From a checkpoint of a small transformer trained on Wikipedia: LayerNorm before each block.
MLP neurons of a small language model. Each row is named by its layer, matrix (up: input weights) and neuron, and shows model dimensions 32-127. Each number is 128 + 24 x the weight over its row's rms, rounded and kept within 0 to 255. Numbers have three digits each.
Before each neuron's rows, "fires in" lists the words (lower case) most often at its 100 highest values on Wikipedia text that the model never trained on; "fires on" lists the tokens most often at its 100 highest values on Wikipedia text that the model never trained on. A number after a token or word is its count.

fires in: "which" 44, "he" 22, "where" 5, "whether" 4
fires on: " which" 42, " He" 16, "e" 6, "if" 5, "u" 5, " where" 5
L5.up385:087119099151117095142131111162118112145113135137110102143141146152113132128117088124098116118130090175086123147141146129138102098170134132121110127099134120164099146119120115112153118143172085103127149124166103149143126100135148157131066136149160133118127138125146133149144090097182090178

fires in: "known" 12, "served" 12, "made" 12, "joseph" 8, "description" 7, "elevation" 5
fires on: "ion" 18, " known" 12, " served" 12, " made" 12, "se" 11, "ation" 7
L3.up192:144148101125136122106094122154088119147134095155096131096136108100145127146128193121121114183127124113158116153138130127101105083102171091114090105077094181137103157102145140137116128075150159141139199174162116111116150132173118102123134121090140130107127144146179084119144112138194149125

fires in: "that" 28, "the" 13, "a" 13, "which" 10, "israel" 7, "israeli" 5
fires on: " that" 28, "ra" 15, "s" 14, " a" 14, " the" 13, " which" 10
L8.up399:111120103106125137121123143130104101134151111116125134117126103155124100121160155111153096127108121149105160126115149134140076122139134092106098139112146111085099118109131152057100138123138152097174159120166123104096144127086134125174134162091140117156147154156156108112161177172129141118

fires in: "preceded" 24, "succeeded" 9, "theatre" 6, "music" 5, "founded" 5, "genus" 4
fires on: "ed" 38, "at" 8, "ci" 7, " Music" 5, "en" 5
L9.up430:148145141104157140125136135140126062136149130154090122110150105171128103114118154112100134098096107177131137120135135180114139123125133178147129103155046145131126117115091133145079111153122106128156157127134121110135132141161154161130098107107105143105158120118124148132120143171079143186

fires in: "of" 28, "over" 10, "under" 8, "love" 5, "lost" 4
fires on: " f" 33, " of" 29, " lo" 11, " over" 10, " under" 10
L2.up128:135107156171118155112109101165165143129133088127138096142110139118125089139123175164103119107115146127138076105125142112144103153153099097108096091131116102132148137148137155143150161122121059157153149137063097128143136147144129143139146143130137131087169150122178152148106100147130116102

fires in: "which" 29, "such" 10, "where" 8, "known" 5
fires on: " which" 29, " such" 10, " where" 8, "ten" 7, "pen" 6, " known" 5
L2.up70:133144095196124172141176130222130148147123085153102134117105073128132111153124127128134142128134093118132122101118127111136127165125133147148107100097138130098087133100136105106116101130109123111125106125145128161177122143121105114167128165138151108117130130166192173148129115109101110128

fires in: "have" 17, "has" 17, "had" 13, "won" 10, "scored" 6, "qualification" 5
fires on: " have" 17, " has" 17, " qu" 15, " had" 13, "d" 11, " won" 10
L4.up504:182136140110129161135111105143132133115153108150095117117161080123116179138106141111129148122148124161103169100135121173158137116127133123108138144104150157123093151154108155159108084125090136124129131152150109125174117121180160128126122142124129125165120138113194109130056142081114130158

fires in: "preceded" 35, "succeeded" 27
fires on: "ed" 45, "s" 13, "c" 12, "ce" 11, "fe" 7
L8.up184:139125113115125146119132130116102113141092169131115131167154085114128159125106128111087144105136122149129087108130133167149148126156137142147127133128126175129122136125113162165082134138138128162153199122143142081125079117155142121116167149101094153095107086101131120139103093113180127102

fires in: "has" 48, "have" 33, "himself" 5
fires on: " has" 48, " have" 33, "ter" 7, "self" 7
L2.up175:115127132135139155139116105112148126117140113127135107133127105136142098102139121103109141115144114132144171092155122101149117108140112106143139102133155164145128125107117078152147140094130153080122183177142130140181098162152144153093118135088163139124095109172122094130152085115063107106

fires in: "m" 31, "which" 18, "that" 15, "who" 10, "description" 5
fires on: " m" 36, " which" 18, " that" 15, " who" 11, "di" 8, "script" 5
L5.up164:094159107119144118117095138160101130152137140127104127137129087116132099131126109151091152129131067158141119127116140096120135138140136094151107071082157153149110123114111144079107157078134133154109129142131138151144111148154149137105128119110150128108129116144156146128083117142110143148

fires in: "his" 22, "her" 15, "him" 11, "modern" 6
fires on: " his" 22, " her" 16, " him" 14, " run" 7, "n" 6, "ive" 5
L3.up321:128140091088126123109131111169146153111129127116128141173113146103093159068131124183109121083097136178127127109123093091110107130124134089155155171083145151136151108156119123144109162101138148128136164177126110102130119140115142117143116144142121143094093096138092140124104131143123125142

fires in: "they" 33, "them" 8, "matthew" 4, "their" 4, "kalmyk" 4
fires on: "y" 37, "t" 10, "m" 9, "my" 6, "ir" 5
L5.up388:112121137101167132148104098154131130153161101121114108107169141137160112108152135116160126163106140154120117163112105128078164146102117117118132188117139093113119135103115146106167123104175135094105087113156108067077161120105129099097118139131132138140120137130130146103121172094110135166

fires in: "was" 87, "were" 10
fires on: " was" 87, " were" 10
L2.up201:101079119140167148117134120116077118081126159135139149100124149093164091134167119103109105149116144105149115134118114109135137113111087173136147147092118138129096147163124153137110126130138120094141136164147119113169181126130074163156118138146111110100133149125109093143086102138119175127

fires in: "its" 19, "their" 13, "his" 13, "her" 11, "jay" 5
fires on: " Ja" 26, " its" 19, " their" 13, " his" 13, " her" 12, "la" 4
L5.up66:109137157134123096110096132108156111114152113174096173134082134140145099129172107133122139096123143173125132145094112122127132073121102103150173106138131163168137109147137156142115112126137137112114137123133132166164107135100125147135149084113139123092186100143140143119139151138157164102

fires in: "a" 32, "they" 25
fires on: " a" 56, "y" 25
L3.up429:138110095135137131151159146151143119133135128166139133086152149089135123138181126071078117085115126104131108108146167134144112153100167115137102149092142141103103103144149123095104129134121158113106121089175130100154130075129099154100139160143157175106139133139086136129116105063107162177

fires in: "january" 26, "november" 11, "february" 11, "december" 11, "march" 10, "july" 7
fires on: " January" 26, " November" 11, " February" 11, " December" 11, " March" 10, " July" 7
L3.up351:120114155139097135080160120110104134132107134135139138132144104096141122098135132167111115143104115138126194101136143095168121124119131112135136196116123133132129127133129079138133114085138178126176140125115112143117132148144074116213109124169142136101083140133116118130118150119154105144